Part of a small language model's weights.
Size: 16 layers, vocabulary 512, 12.8M parameters.
Architecture: LayerNorm before each block, learned positions, biases, tied embeddings, normalized queries and keys.
Training: a variant of Muon for these matrices, 546M tokens, 4168 steps.
MLP neurons of a small language model. Each row is named by its layer, matrix (up: input weights; down: output weights) and neuron, and shows model dimensions 0-127. Each number is 128 + 32 x the weight over its row's rms, rounded and kept within 0 to 255.
After each neuron's rows, "fires on" lists the tokens most often at its 100 highest values on Wikipedia text that the model never trained on.

L4.up91 [ 84 133 105  85 153 189 189 143 145  95 127 144 145 104 101 144  89 126 128  87 186 158  97 145  99 189 137  77 104 128 103 159 124 105 164 124  92 107 172 104 133 114 172  98  96 104  76 165 149 136 160 146  96 129 138 125 170 161  83 116 185 153 161  92 124 136 139  78 129 154  96 162  99 125 150 107 147 153 172 100  81 157 139 144  89  86 160 101  93 128 132 214 122 136 118  96  71 185 130 143  91  98 108 150  64 138 108 129 139 155 162 133 175 132 208 131  95 141 109 136 160 141 143 158 123  84 102 126]
L4.down91 [152 129  81  55 167  88 138 140 122 114 109 168  83  99 108  96 139 137 106 173 144  95 124 112 112 192 107 154 145 123 118 147 153 129 129 107 162 121 177 155 120 116 139 168  92  62 150 183  79 115 126 173 141 152 125 126 143 137  54 115 141 164 127  96 134 141  78 172  93  83 117 115 119  59  83 113 160 212 117 136 106 199 126 143 112 109 129 118 158  97 172  15  94 121 117 131 129  95 130 196  73 116 196 204 125  91 116 143  71  84 137 133 143 122 143 106 132 181 103  98 119 159 143 107 120 138 131 130]
fires on: "f", " ", "an", "t", "k", "ic"

L8.up7 [103 109 157 179 115 124  67 156  48  99 155  74 119 101 136 123 163 152 117 115 135 171 137 140 116 124 140  91 139  74 141 138 167 118 108 116 160 147 161 134 160 114 168 154 187 162 174 120  73 136 174  99 181 112 120 201 167  82 139  34 133 106 165 126 116 118 197 145 119 137 129 183 105 155 142  95 104 147 169 126 135 150  94 135 138 159  77 145 195 161 148 126  94 139 111 102 104 113 137 133 104 132 115 113 153 137 169 107  84 110 166 145 130 152 103 114 105 121 101  97  45 136 152 193 163 168 112 155]
L8.down7 [ 53 119 162 195 127  90  69 141 123 113 170  97 103 105 136 106 147  73 111 115  86 126 111 146  94 136 143 141  97 166 139 153 166 136 102 100 110 129 122 154 103  78 123 127 149  90 125  79 130 102 121 105 107 159 102 116 125 168 119 173  88  90 140 110 124 111  78  80 138 118 173 129  97 163 158 151 107  77 150 109 156  71 136  96  64 147 128 139 148 157 123 122 138 142  87  64 158 150 133 114 157 130 177 117 142 106 135 129 156  83 113  87 151 101 105  94 176 142 196  44 139 189 148 148 189 160  70 150]
fires on: ".", "w", "ow", "ter", "o", "or"

L5.up1017 [109 191 109 121 127  96 178 110  81  93  78 124 147 126 106 117 149 115 111 100 170  95 129  95 130 115 134 117 160 158 104 102 125  91 142 167  89  80  88 222 142  98 146 127 100 114 208 137 158 131 169  96 115  81 122  92  76 152 106 117 203 193 144 165  67 110 112 144 189 131  63 126  88 169 129 102 109 113 144 123  99  49 122  90  99 161 104 181  88  67 101 150 142 136 130 122 110 255 135  99  84 125 130 152 139 140  75 144 142 129 150 156 176 131  87 161 111 103 116 104 158  78 193 147 132 207 150 138]
L5.down1017 [140 134 114 128 181 150 190 152 113 147 190 109 113  99 159 141 115 167 133 168 135 179 130 127 136 170 107 202  83 131  95  79 150 147  66  99 147 162 113 104 146 127 177  93  82 159 119  80 141 151 104 127 107 147 142 139 132  80 119 101 165 102 153 108 185 137 161 169 125 115 140 110 152 166  87 151  95 162 113 112 106  69 103  64 171  42 146 138 122  79 122  78  74  89 160 167 160 147 134 130 119 149 147  94 148  75 117 105 123 104  63 120 170  94 185 103 134 195 122 158 121  92 141 140 173 130 170 134]
fires on: "ish", "h", "ich", "ch", "all"

L5.up153 [141 160 117 200 163  87  81 174 140 124  82 110 115 117 109 100 158 125 157 125  97 160  98 169 116 123 129  60 127 146  69 159  85 119 104 177 118 135 100 109 156 141 197  75 140 158 123 106 164 148 193 130  89 151 186 114  67 193 104 149 126 166  65 108  51 168 134 137 152 162 157  76  92 164 106 179 153 175 148 127 172 110 173 124 122  99 142 156 120 116 148  98  77  89 109 141 133  65 127 140 140  93 150  92 126 170 113 148 126 176 126 137 130 126 110 167 168  98 149 134 135 129 131 134 157 105 169 126]
L5.down153 [172 150 146  99 122 118 160 123 179 189 121 147 158 138  57 108 116  95 157 123 171 154 123 122 129  94 118 175  77 137 125 101 146 125 125  70 134 145 118 154 130 176  32 154 133 109 153 124 143 150 112 100 117  92 164 148 135 108 157  97  93 152 164 158 171 131  98 145  78 119 141 163  88 132 112 101 153  96  81  94 144 190 173 120 134 114 132  84 150 154  99 106 109 157 124 105 156  92 137  95  93 123  75 143 197 106 108 124 236  94 127  83 143  71 119 109 137 188 144 118 120 152 168 102 108 138 121 168]
fires on: "ed", "re", "ing", ",", "es", "e"

L5.up707 [152 141 132 133  90  81  99  87 113 132  80 147 113 127 175  85 177  75 123 149  93 108 181 108 128 115 127  73 135 149 114 137 142 163 152 102 165 126 119  91 138 106 135 136 114 117 138 118 160 153 145 101 113 105 143 103  79 108 122 167 164 158  99 134 111 110 126 108 108 113  57 156 151 126 150  76 179 157 175 181 136 124 116 140  86 161 168 118 125 109 118 130 141 174 169 212 133 111 116  89 167 124 142 143  89  98 109 111  91  84 129 188 163 149 157 115 128  89 126 132 110 166 125 173 188  95  88  69]
L5.down707 [182 130 117 161 110 105  94 144  92 135  85 141 149 121 104 133 142 124 122  95 128 163 165 100 125  99 158  94  96 177 126 144 146 150  97  85 108 177  95 130 120 151 115 139 138 126 146  97 172 139  77 137 138 173 114 114  81 101 184 178 118 169 156 159 171 158 108 136 122 190  61 112 169 111 112  78 145 142 148 158 145  83 153 147 172  98 177 113 128 166 141 120 174 183 107 205 113 155 101 105 121 189 149 110 154  75 196 106 135 110 133 134  92 136 147 118  57  97 130 109 148  92 101 115 154 167 151 121]
fires on: "b", "um", "u", " com", "ad"

L3.up392 [110 167 129 132 175 142 146 108 110 115  85 160 137 101 141 159 116 163 121 120 152 137 107  87 145 115 172 131 144 131 130 121 119 131 116 153 139  65 130  54 163  87 149 112 130  65 146 134 110  75 156 120 158 114  99 205 179 117 141 110  98 131 147  86 132 120 150 115 106 145 113 172  95 124 138 105 107 114  86  78 166 124  66 111 131 149 217  84 107 142  92 118  85 127 115 119 114 198 113 133 118 115 113 126  52 168 136 153 161 158 103  66  80 154  73 155  98 170 125 140 124  98 138 132 143 145  98  96]
L3.down392 [ 95 169  81 109 141 117 130 112 154 120 123 105 135 191  76 113 127  83  82  81  95 148 106 122 157  91 145 201 149 137 109 171 148 139 164 101 120 148 164 121 174  92 136  63  98 142 140 130  99 126 136 138 147 103 135 153 101 134 138 115 104 111 112 167 124  99  88 167  76 149 169 122 109 160 127 146 108  97 101 148  95  85 146 128 153  98 114 140 106 150  62 100  77  78 150 169  94 114 171 121 142 181 160 183  73 171 116 136  78 124 162  96 137 161 113 184  68 148  74 142 177  96  95 102 163 124 148 114]
fires on: "ic", "c", "m", "n", "as"

L3.up266 [115  73 147 161 177 145 122 129  93 205 116 131 124 112 146 107 128 124 104 122 155 164 159 118 150 114  98 151  99 108 173 156 147 111 148  97 150 117 149  83  95  90  52 140 133 103 137 113  96 184 139 127 126 173 159 131  62 166 110 173 126 140  86  91 102  71 203  65 111 121 154  87 159 106 122 126  84 107 111 173  58  86 112 108 135 129 146 145 127 125  93 128 132 134  77 125 177 148 211 195 152 151 115 139 141 144 141 162 193 105 140 205 130 133 131 158  88 114 110 107 125 156 138 116  97  84  76 103]
L3.down266 [119 107 149  97 170  56 137 181 107 124 105 144 174  93 159  76 130 123  94 174 129 147 138 129 109  69 132 114 129 117 154 107  85 118 171 152 147 108  76 188 103  85 180 119 128 156 160  76 112 131 120 124 106 119 102 165 152 168 103 147 116 161 125 131 204 118  98 199 136 161 167 180 153 191 150 204 162 110 136 178 137 129 115 134 136  99 133 123  78 124 143 131 101  72  95 183 141 123 152 138 101 162 160 103 135 113 137 112 165 140 180 115 142 139 141  48  56 131 158 202  93  93 154 146 133 117 102 127]
fires on: "ver", "m", "as", "ill", "g", "v"

L8.up210 [ 98 189  78 201 145  71 121 154 121 158 105 107  55 125 168  74 171 180 130 108 125 123  70 131 110 102 175 133  86 112  65 105 145 103 123 158 165 123 155 130  92 127 131 131 133 160 111 219 113 137 107 114  75 160 180 147 113 130 153 208 160 152  97 107  86 153 203 118 150 127 160 157 185 163 115 117  87 120 112 101 119 166 154 108 128 133 102  94  76 150 109 118  79 136 172 132 126 107  74 122 137 118 139  82 137 139  89 109 167 180 134 129 120 157 154 103 172 165 159 161 142 155 121 119 159 128 138 114]
L8.down210 [106 116  74  90 121  77  87 158 146 178 165 112  94 136 109 157 116 114 173 149 126 143 150 152 170  88 118  95 168  93 133 164  88 177 111 144 125 139 115 137 101 105 151 153 130 157 110 125  94 133  71 123 114  93 149  70 120 120 179 185 122 140 133 103  90  94  70 109 153 118 177 135 146 160 148 158 130  93 102 187 191 150 134 178 141  70 173 141  99 136 141 127 107 171 111 133  87 118 105 126 150 113 144 123 105 116 142 126 149 142 128 134 124 140  91 106 139  87 142  66 119  67 108 114 135 132  98 121]
fires on: "ed", "e", "on", "ard", "w"

L7.up60 [159 123  90 123 167  97  99 181 114 127 140 116 120 185 133 128 116  98  94 155  97 166 131  98 130 126 131 104  99 147  96 107  72  88 123 142 101 133 135 146 104 148 121 116 139  88 162 148 101 128 173  80 139 122 137 149 133 120 164 135 106 149  90 180 149 208 131 111 157 194 161 193 150 169 121 107 112 133 115 136 112  97  77 143 135 162 181 136 147 102 140 128 100 118 102 154 205 154 162 124 137 101 148 160 113  92 155 138  73 137  72  85 156  77 115 150 143  71 141 139  73 114 106 122  99 129 162 132]
L7.down60 [129  51 159  94  93 152 116  88 136  81  97 116 146 106 102 120 139 181 144  94 168 125 107 161 158 168  93 182 175 116 120 122  82 142 145 133 133 113  76 131 123 215 101 155 112 118 144 130 123 162  91 112 157  66 119  81 168 128 117 158 104 130 158 125 179  83 119 117  92  85 139 162 109 119 104 174 135 144 147 128 144 156  82 145 178 114  94 157 175  95  60 150 118  73 130 173 112 116 147 119 156 164  82 110 127 144 170 140 153 100 127 179  99 124 149 179  83 138 193  96 106  81 120 140 142 128 119 131]
fires on: "ly", "ain", "er", "ing", "y"

L6.up5 [150 123  99  90 104 106 153  90 124 128 101 160 174 135 156 136 185 104 120 157 115 143 155  99 118 133 167 154 114 148 137  96  91 192 148 105  95 111 144  78 110 151 118 160  23 131 147  70 127 126 136  77 156 110 126 151 152 122  88 105 132 142 104 156 177 204  91 110 147 147 130 144 140 118 128 165 138 168 202 164 162 124 132 135  68 187 166 107 168 142 166  42 156 134 118  84  98  83  96  91 128 165 191 108 123 110 131  97 130  89  86 141 177 148 180 108 177 140 129  94 126 111 158 132 174 152 133  95]
L6.down5 [113 229 132 125  78 143 131  91 175 129 111 138  94 137 153 169 126  94 147 145 111 187  91  87 128 128 106 136 101 147  77 167 162 180 119 100  91 148 122 136 138 148 141 157  96 124 113 120 153 146 116 130 142 137 118 145 123 155  82 140 140 122 136 137 124 159  91 118  90 131 129  85 138 170 133 164 154 156 138 119 102  56 104 179  73 120 164 196 133 148 152  86 170 190 183 170 182  63 126 146 142  76 224 142 117 145 136 130 147 104  77 139 138 106 148 139  98 159 153 141 139 158 148 148 122 199 116  91]
fires on: "ar", "b", " com", "ub", "am"

L5.up931 [102 142 100 124 127  87 161 157 115 164 102 120 107 116 193 148  58 159 166 138 123 141  94 131 210 106 150 119  93 127 184 156  73 134 166 138 120 102 114 118 121 141 139 125 138 142 119 106 153 157 160 132 160 137  96 141 135 106 192 185 217  78  81 106 120  91 143 105  48 150 144 159 151 158 133 148  82  92  69  96 100  66 149 145 130 101 153 144  85  33 140 157  68 121  97 136 122 101  98 115 120 120  83 105 160  99  79 171 111 133 107 139 189 146 167 131 104 156  95 164 179  82 128 120 114 126 107 133]
L5.down931 [129 113 136 126 150 128 151 187 164 112 166 143  86 145 132 124  51 110 116 137  72 162 143 149 162  68 136 123 129 114 172  95 140 141 130  25 109 146  86 163 123 169 127 108 131 119 102 200 133 169 122 196  72 114  62 140 111 154  68 131 136 136 125 115 153 145  96 147 117 158 135 171 118 148 118 108 159  89  69 166 128 100 132 175  90 176 121 150  69 162 125 176  94  71 133 108 114 116 127 171 165 127 103 141 122  81 145 155 118 161 159 102  90 133 165 159 149 108 118 121  76  91 192 127 128 135 113 172]
fires on: "o", "us", "ou", "s", "ia", " by"

L8.up316 [ 85 151 170 154 103 142 109 177  80  71  56  72 136 168 132 161 129 174 146 146 118 157 116 160  97 156  89 168 108 118 130 100 108  60 102 134 162 154 153  98 121 137 180 141 149 145 127 168  96 165 171 117 146 143 150 110 191 119 132 150  93 124 126  95 194  85 178 105 132 159 161 116 140 101  98 173 118 165 115 126 138 127 158 131  87 160  86 108 124 163  75 148 136 106 144 135 100 100  94 139 101 113 135 113 196 158 110  92 131  54 147 166 128 118  92  69 118 179 134 144 106  87 130 115 193 101 155 119]
L8.down316 [141 140 138 151 112 105  88  83  61 149 123 166 108 132 126 117 135 134 143 188 135 106 180 108 151 206 112 154 109 175 110 183 120 131  89  88 121 106 102 184  77 136 146 150 190 106  95 119 124  96 163  79  86 157 189 127 164 135 126 111 120 111 180  66 133  35 158 166 165 120 122 168 126 205 136 124 162 116  56 118 129  58 149 136 133 105 149 135 109 117 171 148 143 153 144  96  95 129 149 128 140  86 175 141 118  99 124 116 155 117 122 134 205 131 131 105 161  97 134 148 124 116 175 112 158 136  47 148]
fires on: "w", "or", "her", "in", "ro", "l"

L7.up269 [133 136  92 101 127 146 131  86  86 136  88 128 142  99 121 125 138 150 150 111  94 149 140  87  96 154 178  94  98 150 103 118 143 117 101 159 138 147 162 119 128 140 120  92 129 170  94 151 131 163  91 111 137 104 112 130  61 126 116 151  72 129 168 131  85 115 124 131 126  85 177 130 121  74 152 123  94 184 214 159 131 170 133 107 160  94 153 179  78 146 110 165 126 151  78 140 191  73 221 135  85 144  78 139 170 136 148 175 151 214 124 146 184 129  97  88  99 111 131 131  74  95 103  59 193 138 138 168]
L7.down269 [163 107 120 145 136 150 136 123 118  92 108 159 142 183  72  69 108 117 109 173 107 183 132 107 172  73 142 136  87  68 132 128 146 114 113 152 111 125 178 148 115 169 130 111 142 131  98 110 179 114 103 146 114 135 141 136 122 204 130 119 110 121 137  61 107 129 119 118 110 123 163 132  87 105 165 164  83 130 123 185 144  89 102  89 186 126 146 105 102 173 152 139 153 152 127 161 175 134 106 148 141  80 185 157 137 124 116 138  93 148 147  95 153 162  96  77 112  74 117 130 180 140 136 117 101 110  74 173]
fires on: "p", " c", " C", "c", " B", "B"

L4.up802 [139 193 139  84 135 147 133 205 165  92  87 154 131 128  89 128 168 136 111 195 102 140 115  82 140 127 192 138  80 178 117  82 113  89 101 140 186 169 158 182 126  81 123 109 144 133  95 127 110 140 115 116 103 115 168 174 112 132 155  93 120 117 191 129 130 132 108 112  64 158 119  87 106 170 128 152  92 192 160 130 108 158  85 135 165 138 143 181 115  87 154 166 120 105  93 129 144 135 142 116 150 117  77  94 112 131 166 177 136 116  78 137 132 155 116 135  59  96 178 124 147 125  79 120 187  87  99 110]
L4.down802 [160 161 164 116 170 144 143 151  92 120 122 178 144 118  76  90 162  98 109 142 123 105 156 135 120  98 140  86 165  87 138 115 113 138  86 135 159 156 127 174 163 160 124 139  98  98 113 134 123 110 120 125 114 114 138 121 176 101 135  86  73 133 164  88 152 127 170 114  97 139 132 107 144  84 189 133  57 168 119 164 138 128  84 146 236 130 159 146  88  98 117 160 103 126  79  69 181  74 137 112 128 146 145 144 168 128 135 137  89 117  92 156 173 112 125 167 164  93 116  75 175 163 111  90 121 148 156 218]
fires on: " C", " c", "C", "c"

L4.up442 [133 153 111 138 153 176 151 181  96 185  93 191 132  93  82 119 144 172 138 118 140 165 124  72 142 165 134 122 154 161 166  83 103 129 124  49 169 104 109 145 138 235 128 113  98  99 152 103 102 157 117  94 114 124  99  85 115 134 118 131 136 152 153 123 151 127 138 166 133  80  69 117 108 111  76 135  84 146  85 159 153 108 113 138 153 125 104 123 136 100 102 123 150 121 154 119 109 113  40  66  62 142 154 152 156 183 162 129 123 125  81 144 121 135 134 118 125 125 114 204  84 114 123 140 117 100  93 169]
L4.down442 [104 163  98 131 215 116 113 141  67  84 111 110  77 112  46 184 144 135 118  89 133 108 133  72 125  98 154 100 131 168 169 107  98 159 109 132 136 135 215 107  98 133 181 166  97 171 155  92  99 152 141 198 120 153 141  90 108 105  86 159 125 154  84 149 109  96  66 152 119 111 165  90 117 133 162 160 151 136 119 191 137  98 129 123  81 186 102 151 110 121 171 140 127 151  98 106  98 137  82  58  98 122 102 163  67 155 213 170  90 119 148 150 104 114 140 127 164 138 150 159  61  81 149 147 145 150 143 141]
fires on: "-", " and", "ly", "at"

L8.up178 [139 162 164 120 124 147 180  91 155  88  76 184 137 142 187 120 151 130  95 134  83 130 129  97 158 115 195 140  92 188  97  76 117 123 139 137 152 150 142 149 130 117 134 129 161 114 103 154 159 112 108 118 122  82 101 193 172 131 128 123  90 106 140  98 106  90 119 151 136 135 129 133 103  88 129 161 130 123 214 135 151 121  92  67 158 134 188 111  96  93 134  61  96 102 110 114 122 141 147 101 183  96 163 141 131 140 136 129 127 136  64 201 166 139 113 146 155 123 166 119 143 147 187 137  87 152  81 125]
L8.down178 [147 145 166  93  98 146 154 129 158 129 130 158  59  99  72  28 157 109 144 120  90  98 181  56 167  52 126 121 131 121 176 106 153 144 125 187 132 155 134 115 103 170 118 153 155 116 113 116 157  95 138 161 152  92  82 144 149 131 134 156 102 120 143  67 122 137 105 127 163 161 137 100 132 146 148 118  87 149 201 167 106 100  73 155 184 110 194  85 130 155 174 101 121 101 107 113 144 107  82  98 167 162 113 141 136 149 166 146 112 132  97 118 164 126 107 130 164 106 181 167 193 103 105 152 152 159 112 146]
fires on: " C", "C", "c"

L12.up366 [168 140 140  71  95 137 195  89 136 182 107 114 158 148 179 108 125 140 142 126  66 107 135 195 141  58 131  87 158 108 126  97 157  80 148 127  90 124 151 122 136  99 117 126 100 148 122 103 120 122 144 148 164 146  79  85 165 164 138 150 113 212 118 116  85 141 101 184 156 121 148  87 143 143 100 147 163 159 118 148 162 135 173 173  99 145 157 147 127 124 149 118 167 126 104 155 145 180 148 135 137  57 155  83 117 116 112 121 108 112 152 137 107  80 175  94 143 145  68 120 216 167 124 132  54 156 185 134]
L12.down366 [ 95  93 164 125 164 115  55  95  98 133  79 178 189 121  68 146 128 145  91  91 173 119 133 104 151 163 150  99 130 181 126  70 144 196  95 122 151 124  76  94 135  86 138 119  92  78  55  55 157 148 213 130 160 137 102 208  76 131 163 141  99 122 159 116 119 112 133  66 142 132 156 190 192 132 141 124 109 120 138 196 147  58  96  96 138 177 123 167 186 124 168 113  53 141 103 116 137 198 131 149 139 102  83 125  85 156 115 179 134 159  99 163 140 181 102  96 131 129 142 112 110  96 125 138 133 144  92 119]
fires on: " d", " ", " D", " b", " f", "\""

L5.up374 [146 150 101 121 112 138 160 140  75 131 134 125 138  94 167 109 132 195 147 125 139 146 109 122 119  86 107 126 129 191 179 105  67 143 131  49 178  71 110 125 138 196 109 155 135 170  87 151  79 116 127  77 174 121 117  88  96 139 108 101 156 158 129 160  86 146  48 130 147 156 110 104  81 151 117 117 167 123 108 116  99 120 122 113 178 113 140 136  76 111 134  87 133 124 124 146 172 180 167 125 147 112 144  75  83 125  90 119 115 146 166  99 127 148 169  62 145 115 134 170  68  80 137 120 121 134 116 145]
L5.down374 [ 89 117 134 131 147  83 187 158  84 115 140  96 139 145  94 198 128  99 149 123  70 118 126 121 134  93 162 159 105 101 105 139 136 128 100 167 107 110 179 105 141 103 145 146 148 198 100 104  59 153  76 165 137 120 135  42 162  59 160 178 121 109  79 155  59  89  74 119 160  67 139 113 162 123 123 135 130 130 120 132  70  92 145 189 158 123 137  92 137 143  83 112 142 110 104 138 139 146  79  56  79 168 151 118 131 135 109 161 159 109 157 131 161 114 114 151 135  70 147 145 192 142 117 181 167 132 152 141]
fires on: " 19", "ly", " and", " A", "i", " P"

L6.up311 [141  92 118  71 161 137  44 126 116 175 107  81 169 155 168  63 120 151 108 118 110  98 170 103 119 108 149  94   0 127  81 117 174 138 111 138  99 124  74 113 101 134  99 126 130 106 178 102  72 121 113 137 123 130 134 121 153 164 130 142 124 184 109 130 137 161 165 179 135 132 140 148 170 178 112 132  86  88 131 243 137 124 164  78 122 114 144 144 152 133 127 124 107 127 137 152 192  92 185 128 130 168 171 109 139 152  73 154 130 175 126 149 112 125 147 133 122  81  84 135 160 103 131 144 161 111 187 128]
L6.down311 [157 121 133 136 175 149 130 140 135 145 118 117 121 196 162 130 108 180 103 142  97  86  94 149  85 120 179 160 118 157 109 125 135 169 168 104 128 153  90 130  95 136 136 139  89 105 100 103  88 131 170 144 151 135  94 104 185  79 149 163 119 115 123 169 133 127 199 130  92 123 156  95 134  99 103 156 151 135 148 205 152 107 123  91 123  68  69 142 122  91 165 152  43 123 146 149 115 138 200 125  86 191  87 121 148 112 134  88 148 122 133 157  76 116 133 191  83 151 170 104 174 109 113 142 119 119 128 177]
fires on: "ly", "y", "on", " to", "en", "ain"

L4.up956 [124 129 146 103 114  48 114 132 130 153  93 126  99 114  98  57 105 208 167 124 147 141 138 155 183  95 121 134 149 142 164  97 135 150  90  93 131 163 143 102 154 100  97 162 196  90 105 127 154 164 188 116  94 123  90 170 155 108 130  79 160 114  89 103 192 111 130 113  65  86 135 124 139 146  92 136  92 123  66 147 141 106 124 105 165 170 140  66  67  88 111 151  92 201 102 115 127 140 140 164 129 196 123  83 178  81  78 129 129 116  91 135 157 140 134  93 153 173 117 110 161 130 109 131 140 156 102 164]
L4.down956 [109 162 138  75 106 141  80 189 117  68 150 117 144  94 127 146  59 151 132 151 127 141 176 123 127 106  90 103  69 113 122 163  95 108 139 166  68 140 120 111 107 154 123 118  64  60 163 138 123 114 124 133 127 131 115 118  95 153 133 147 151 126 138  89 190 116 151 149 138 127 127 114  85 130  53 124 127 128 132 119 123 113 150 146 129 108 173 147 134 116 139 118 171  87 128 151  92  91 146 140 148 147 156 153 102  76 134 175 149 187 159  94 120 172 103 177  97 151 142 118  74 125 167 128 147 129 189 145]
fires on: "o", " of", "us", "m", "ri", "."

L5.up350 [122  94  87  83 108 113 123 160  91 123 159 131 101 132 151 112  81 127 112  99 123  96 132 108 122 122  53 171  57  78 139 140 133  83  97 148  89 119 145 108 107 144 120 158 159  98  58 116 171 140 137 149  69 153 103 137 139 165 105 165 116 146 114 157 110  79 138  87 131 143 133 148 176 184  58 125 149  85  77 130  69 171 100 141 128 134 117 127 123  55 139 113  98 132 130 120 114 157 191 121 173  99 104  89 125  88 137 127 133 138 107 178 145 173  70 117  90  74  57  69 111 117 108 108 105  82 155 142]
L5.down350 [135 144 146  98 127  94 147  93 193 147  95 106 107 109 182 140 152  96 115 124 128 227 133 185 115 101 111 124 117 105 160  60 100 144 128 141 161 114 147  81 134  97  88 101 146 109  96 158 113  81 103 121 101 130  69 144 127 134 149  82 151 151  37 156 109  94 140 214  89 153 182 184  89  99 115 141 121  99 149 131 120 123 155 104  55 119 113 171 145 145 110 124 161 158 162 181 132 101 121  91 195 121 146 151 113 122  96 119 126 123 115 140 127 172 109 189 152 154 114  55 162 149 115 139 170 150 122 154]
fires on: "is", "g", "ou", "v", "l", "id"

L4.up207 [121 107  76 154 115 126 134 211 140 185 115 137  61 116 125  89  96 120 214 138 110 176 126  76  81 102 186 128 109  72 110 150 113 144  79 209 108 155 170 132 144 127 175  98 166 152  82 134 122  98 119 150 121 154 136  99  50 135  98 116 153 121  88 179 117 195 149 113 220 165 137 150 110 116  95  78 130 167  62 147 143 116 164 186 160  72 104 132 145 146 115 139 122 160  35 120 171 145 148 122 121 107 100  91 139  90 129 164 154 146 111 123 127 146 101 136 170 137  93 190 106  93  95 188 146 135 135 166]
L4.down207 [214 164 142 104 126 144  97 137  99 169  98 119 124 144  93 105 206 121 126 114 116 122 128 132 113 145 152 133 177 131 121  66 111 170 139 205 111 162 167  95 117 144 139 116 139 138 192 154 184 148  53 110 123 106  93 119 102  84 138 156  46 174 124 159 144 118 129 119 105  82 140 120 112 135 103 134 148 106 125 128 104 156 104 132 103 160 103 122 129 103  96 132 168 119 112 161 125  53 129 162 165 134 155 107 121  74 166 120 157 113 114 118 137 104 106 135 156 137 136  61 141 138 131  91 118 168 114 154]
fires on: "ed", "ing", "ion", "es", "e"

L3.up360 [138  95 155 129 154 155 147  76 160 137  91 116 144  91 121 108  89 139 109  92 165 144 128 171 144 187 133 131 106 151 141 131 102 105 138 184 207  43 146  90 105  94 110 125 142 121  91 186 146 103 185 139 147  77 168 151 167  85  72 159 175 105 128 118 187 122 169 145 120  77 150 152  95 144 143 101 126 120 160 114 130 142 137 174  91 117 152 117 123 175 158 176 119 145 118  92  72 170 173 143 148 169 117 127  81 148  50 145 128 130  84  97 103  87  94 129 132 104 108 103 125  92 151  63 159 121 127  98]
L3.down360 [110  98 147 166 159 112 176 129 142  96 147 125  96 100 153 101  88 110 153 141 157 137  90 120 113 119 161 137 120 151 186 136 104 104 102 103 115  97  83 146 113  92 116 145 108  72 159 119 123 147 110  87 124 135 121 145 147 144 157 170 109 146 137 141 143  82 121 138  75 166 145 155 136 187 165 150 174 168 116 132 134 114 187 148 121 135  80  97  71 100 130 108  52 193 153  87 137  90 125 146 168 153  97 111 124  81 180 165 138 120  98 225  90 115 106  83  73 188 171 150 166 129 139 111 131 159  52 132]
fires on: "x", "ine", "ic", "as", "ed", "an"

L6.up916 [ 63 109 126 115 114 183 149 162 108 160  72 155 173 125 170 143 126 154 130 146 115  80 130 127 153  87 155  69 115 144 160  73 125 146 113 130 137 113 149 149 123 172 228 134 153 117  68 125 136 134 148 144 142 116 131 127 147 157 131  95  83 108 107 134 122 121  66 195  87 125 101 158 102  84 114 146  84 106 137 190 146 158 112 167 119 137 203 146  97 125 165 138 110 144 116 164 155 165 157  92 160 101 133  76 102 167  73  95 138 151 144 142 115 140 105  89 141 136 130 109 166 154  94 156  43 141 141 126]
L6.down916 [152  94 129 109 107 163 121 104 119 129 170 131 140 115  66 125 142 132  94 144 197  75 134  97 111 144 133 162 153 129 142 148 150 186  91 109 126 145 141 142 166 156  92 128 138 144 109 135 148  97 109 103  72 163 132 128 116 156 109 169 102 129 121  41 188 124  78 108 113 118 156 117 105  64 163 117 106 157 113 144 103 107 122 139 179 114 183 113 108 150  72 126  90  60 162  90 109 147 137 157 140 103 166 136  62 142 131 127 152 110  83 142 117 181 120 144  97 136 137 142 175 145  83  84 112 172 144 166]
fires on: " d", " v", " m", " n", " C", " D"

L8.up545 [151 115 134 113 162 140 102 108 134 126 145  92 128 128 121 120 127 137 151  88  61 203  95 150  95  99  91 146 130 174 113  85 105 129  87 171  98 165 142  83 150 178  72 140 127 148 149  75  93 137 149 101  96 148 157  51 178 195  82 112 132 120 111 120 142  84 145  98 108 140 196 175 182 131  83 157  79 149 148 122 174 118 171 136  82 139  67  90 119 123 136 149  94 143 168 130 156 143 100 133 110 133 152 112 147 172 132 125 106 135 187 105 213  94  59 136 157 113 131 132 101 137 172 124 209  73 132 104]
L8.down545 [135 165 104 178 179 144 113 102 131 110 128  96  65 174 102  93  95 196 134 193 158 144 134 108  94  89 132 162  87 196 154 116 159 115 159 110 103 127 180 127 139 147  77 162  67 105 158 131 146  71 127 165 166 158  97 124 183 170 147 126 128  74 146 111 148 137 120 107 124  72 111 116 120 107 125 123 176 145 115 133 110  95 106 108 115 168 113 212 103 103  93 142  86 117 119  88  60 152 178 186  79 132 126 165  55  96 146 193 144 119 154  97 162 184 159 144 126  42 142 123 129 175 117  94 128 106 153 141]
fires on: "ro", "he", "w", "il", " U", " A"